Weights of a small GPT-style language model, trained from scratch on English Wikipedia: 179M tokens, 10895 steps.
MLP neurons of a small language model. Each row is named by its layer, matrix (up: input weights) and neuron, and shows model dimensions 32-159. Each number is 50 + 12 x the weight over its row's rms, rounded and kept within 0 to 99.
A block is one neuron, or neurons of one layer that tend to fire together. After each block is what it responds to, as a language model described it from the Wikipedia text at the highest values.

L4.up58:51 69 57 53 44 48 56 56 55 53 58 36 38 54 54 31 58 50 53 59 41 10 41 35 50 34 70 57 63 69 47 56 30 62 43 41 54 45 45 39 50 41 43 61 68 68 57 34 18 68 38 22 55 49 43 30 50 71 54 55 62 44 52 41 33 40 54 35 40 55 49 42 57 61 58 54 30 57 45 42 52 56 59 39 57 50 11 44 63 48 60 69 73 39 72 55 52 41 37 75 48 56 55 28 55 51 45 67 41 59 51 57 35 44 75 66 57 54 45 68 65 36 56 57 64 44 51 57
L4.up105:50 51 25 63 50 59 29 47 41 49 51 47 45 37 64 56 72 47 36 66 42 35 68 49 36 39 37 40 35 57 76 68 29 45 51 58 58 41 28 56 67 48 56 71 44 32 54 63 70 47 67 24 55 51 55 60 63 51 51 54 35 47 32 31 48 59 64 59 46 36 39 36 58 45 52 29 45 62 50 61 65 30 52 52 47 48 58 50 41 64 51 49 58 49 52 42 72 42 36 63 47 65 31 54 60 48 48 31 65 40 54 64 19 51 59 74 65 43 66 43 23 36 63 53 62 52 47 60
L4.up371:49 26 46 26 58 59 37 48 52 65 67 45 60 39 48 45 66 61 46 25 54 39 67 62 46 36 42 47 50 41 54 38 38 64 60 53 58 60 57 49 40 36 47 54 51 22 27 28 37 65 42 40 68 46 71 34 56 32 46 59 41 47 48 62 47 72 68 30 56 69 40 42 76 60 37 60 64 60 75 55 47 57 52 37 56 61 63 56 31 66 66 43 59 46 38 46 63 60 47 68 42 73 37 45 54 47 48 44 45 62 51 41 25 38 53 52 67 37 37 63 34 56 55 74 67 48 48 73
L4.up536:38 61 46 55 57 58 54 42 45 57 60 39 39 33 47 45 63 56 62 43 24 63 46 52 49 45 32 53 59 54 54 78 51 58 38 53 35 64 18 32 41 71 51 53 58 34 51 45 39 64 66 48 45 42 46 31 44 54 76 53 38 36 46 61 52 54 50 49 58 82 42 47 54 44 53 59 47 40 46 38 61 41 24 52 20 64 53 61 48 47 53 53 64 75 59 36 39 59 49 53 44 71 65 43 73 49 43 68 63 63 48 55 52 47 46 30 66 39 58 46 62 47 32 53 41 62 66 69
Description: Second subword piece of a split word (In-ter-national, A-pr-il, Cali-for-nia, L-oc-ation), possessive or name apostrophes (Dan's, Ja'far), and line-initial list dashes.

L7.up6:44 48 74 47 50 63 26 59 20 41 32 51 71 41 52 47 44 23 35 46 36 39 57 55 26 64 57 44 58 35 48 57 58 35 60 53 26 50 63 42 61 40 61 38 50 54 34 56 27 57 64 46 52 25 58 41 50 49 51 42 27 61 61 70 53 54 47 56 45 69 56 36 78 52 33 52 35 45 52 45 37 56 63 63 43 68 52 38 55 54 60 61 50 52 52 49 49 56 50 56 63 60 43 70 50 56 37 50 43 45 71 52 51 41 45 62 54 46 65 54 41 74 55 51 50 32 77 62
L7.up195:44 33 63 62 42 67 31 46 43 56 36 60 45 20 48 50 60 45 55 61 49 45 46 61 41 39 36 58 68 51 54 57 52 24 66 66 62 47 48 44 49 41 69 63 54 40 48 37 29 50 49 67 38 46 54 38 37 40 38 43 39 57 71 59 36 51 21 48 59 55 43 54 63 60 45 60 71 28 50 54 38 56 41 68 56 44 48 52 41 41 26 38 35 63 63 69 44 38 36 54 43 40 30 59 55 24 52 46 55 47 69 66 52 26 43 48 61 43 39 50 49 59 67 62 24 45 41 41
L7.up296:36 32 45 47 39 63 32 68 50 52 77 67 39 44 53 58 67 39 49 61 50 39 69 45 43 48 56 54 69 50 60 53 54 38 44 37 40 39 48 59 49 43 35 61 61 40 44 48 41 75 47 75 29 35 47 48 59 43 50 40 62 61 52 53 61 46 63 57 49 30 42 56 78 56 27 58 45 53 42 37 48 43 48 46 67 53 52 37 57 50 44 25 61 21 52 74 25 51 47 64 68 58 37 59 66 48 56 65 35 57 68 44 59 40 60 54 39 53 55 42 20 62 45 56 46 45 42 56
L7.up575:57 52 65 49 41 69 49 32 29 46 55 82 65 32 23 63 59 73 47 64 56 43 51 34 49 43 50 40 23 50 62 51 56 44 52 49 61 50 52 56 65 57 35 54 59 48 50 38 41 64 59 23 47 50 56 47 61 45 59 61 57 54 42 34 50 39 47 66 38 52 55 42 55 43 44 48 71 56 41 49 35 54 79 40 17 36 51 63 47 39 45 45 46 53 51 49 50 49 60 77 62 53 51 52 63 58 45 42 38 71 54 48 65 55 39 47 42 48 48 31 62 79 47 79 66 46 48 54
Description: Single capital letters inside all-caps acronyms and codes, such as the S in SXSW, USGS and GIS; weaker on word pieces inside split words (ext-er-ior, Vic-tor-ia).

L3.up399:48 15 44 25 49 46 53 47 72 92 51 41 70 25 40 54 40 45 53 37 49 53 36 65 57 46 59 74 59 53 52 51 45 64 47 47 58 41 43 70 43 65 58 65 43 30 52 46 51 37 55 49 45 70 30 68 40 55 48 48 52 34 64 56 69 66 55 39 55 44 41 40 58 51 42 55 46 24 33 51 46 42 63 29 46 39 40 30 60 66 57 45 40 67 64 43 41 69 32 49 65 45 43 48 60 49 51 59 40 43 36 66 50 50 56 57 41 38 52 46 63 60 37 70 59 56 56 40
Description: The piece "un" at the start of words (until, unit, unearthed, unlike), sometimes mid-name (Cunningham, Blunt); also the word "as" and hyphens.

L4.up25:57 25 35 67 56 55 44 60 59 59 67 66 51 47 59 65 73 62 55 53 29 54 60 44 23 53 47 43 55 68 82 44 62 68 21 55 49 48 47 57 61 44 61 43 56 60 38 45 59 52 67 48 57 60 49 55 50 56 41 41 27 44 57 53 37 46 38 62 59 41 56 33 66 58 52 60 49 55 39 28 34 53 38 35 69 47 46 40 34 34 54 47 51 48 50 27 48 36 52 66 51 42 42 44 59 55 38 55 44 40 77 56 43 57 34 52 25 44 44 76 41 53 63 52 44 59 51 32
L4.up198:51 36 48 41 49 53 20 53 44 46 45 72 41 43 48 57 35 58 65 46 40 38 48 76 30 61 57 51 66 46 50 48 48 65 40 52 60 27 49 61 37 31 59 36 40 57 40 39 65 50 48 42 67 33 53 37 56 46 41 53 38 52 53 65 50 60 35 52 63 48 40 50 39 45 55 55 51 59 46 56 29 71 47 45 48 40 73 40 76 45 64 61 80 68 51 67 52 54 77 51 53 63 63 35 48 43 40 51 49 56 55 49 51 84 39 77 35 46 58 53 38 61 54 65 49 64 38 46
L4.up205:55 43 42 36 41 38 42 39 59 67 71 46 49 49 57 57 51 30 43 70 50 49 42 59 45 49 60 65 49 44 73 51 50 45 49 39 46 31 57 53 39 61 56 61 61 41 26 34 43 49 45 21 72 53 41 46 36 48 53 54 40 38 42 59 43 69 84 51 56 54 48 25 33 38 36 47 38 33 32 43 42 49 55 62 44 74 64 45 76 48 64 30 70 61 52 48 41 34 42 59 57 60 20 50 53 36 74 57 31 40 58 49 56 50 28 49 61 45 61 58 53 45 64 46 59 49 52 40
L4.up575:30 46 57 61 44 44 52 73 33 53 47 53 39 32 50 51 39 57 44 57 25 37 45 42 53 50 59 65 42 58 56 52 60 56 36 59 31 31 48 69 48 39 58 40 33 55 64 42 49 64 63 43 59 54 52 44 32 47 61 55 40 58 74 42 61 71 36 67 70 58 47 44 51 69 42 46 55 40 46 67 53 51 64 45 36 43 43 58 50 45 59 57 43 22 34 60 29 40 80 56 50 55 31 78 57 43 46 49 37 39 48 72 58 55 44 57 40 67 55 53 25 19 47 60 38 56 33 63
Description: The second capital letter of an abbreviation split into single-letter tokens, such as FG%, FRA, FBI, CEST, NME, PS4; occasionally the second piece of other words.

L7.up329:30 48 60 55 42 42 42 46 38 43 39 38 64 62 53 38 60 39 41 36 42 47 39 56 40 37 47 60 37 40 44 60 47 52 59 50 50 50 47 55 22 54 67 32 54 26 51 37 47 67 30 53 57 48 45 73 38 39 24 52 45 67 57 52 66 46 60 40 47 50 39 39 55 55 45 68 52 46 54 56 42 52 55 25 50 68 45 28 60 57 69 50 70 73 70 45 53 26 72 67 37 65 26 57 37 72 26 30 67 55 44 47 51 52 69 44 53 66 33 48 63 77 66 51 37 34 56 51
L7.up342:46 52 44 41 40 41 56 35 43 47 59 53 60 58 61 51 63 61 60 38 44 55 40 29 50 52 58 61 54 37 45 36 63 46 53 48 66 61 37 50 50 48 50 48 55 31 56 25 44 61 32 24 51 43 65 58 41 71 54 58 49 69 55 44 34 52 46 38 70 74 42 47 44 53 41 53 32 25 39 43 45 38 52 63 78 50 34 25 42 60 71 50 56 45 38 50 70 50 63 53 69 43 51 57 56 69 40 35 63 55 47 41 63 40 73 43 37 37 66 45 34 67 82 48 33 63 52 66
L7.up561:45 60 39 50 59 34 35 52 47 48 51 57 47 44 50 65 39 42 54 46 52 39 56 51 57 45 52 60 36 31 40 53 34 31 70 54 36 40 64 50 59 57 59 30 51 32 53 27 28 65 28 71 34 68 44 61 40 53 33 39 51 48 37 56 64 63 42 54 53 19 45 44 44 65 65 59 35 54 57 57 47 62 34 51 37 69 34 74 46 75 43 57 62 50 57 53 50 26 54 52 56 61 61 65 46 50 35 60 43 61 64 60 61 42 79 37 33 56 56 64 32 55 61 41 55 49 54 37
L7.up599:63 55 35 62 21 58 45 59 37 35 36 44 38 44 45 33 39 43 50 50 38 33 41 36 34 55 38 61 56 35 40 48 43 62 60 52 51 46 27 50 61 35 50 48 52 37 36 54 61 35 47 43 50 59 42 68 64 46 34 19 35 47 54 35 71 52 51 34 48 59 64 43 47 58 45 57 34 47 55 50 48 59 41 38 63 46 49 60 80 60 63 61 48 50 85 79 67 28 21 41 50 56 51 70 56 47 43 48 44 43 36 57 64 57 58 59 51 42 48 66 58 55 29 67 42 60 55 66
Description: Subword pieces in the middle of a word already begun and predictable, such as for in Cali-for-nia, le in Col-le-ge, and apostrophes after names.

L3.up19:51 66 39 72 64 44 61 46 48 65 38 40 56 45 40 36 60 61 75 17 21 68 59 31 52 33 48 52 55 53 33 54 37 65 41 56 57 60 43 51 47 33 52 50 78 44 54 50 50 63 56 46 43 60 53 49 35 78 41 44 39 49 57 27 48 38 45 68 33 71 31 48 50 52 25 59 59 34 50 46 52 51 37 47 51 65 39 30 69 68 72 78 68 67 55 48 63 61 37 51 35 52 61 46 62 39 50 51 59 65 41 64 41 38 54 51 47 65 62 66 64 63 17 53 65 26 52 54
Description: Mostly the apostrophe right after a noun or pronoun before s, as in band's, film's, there's; also split pieces such as an before a word, im in Time and important.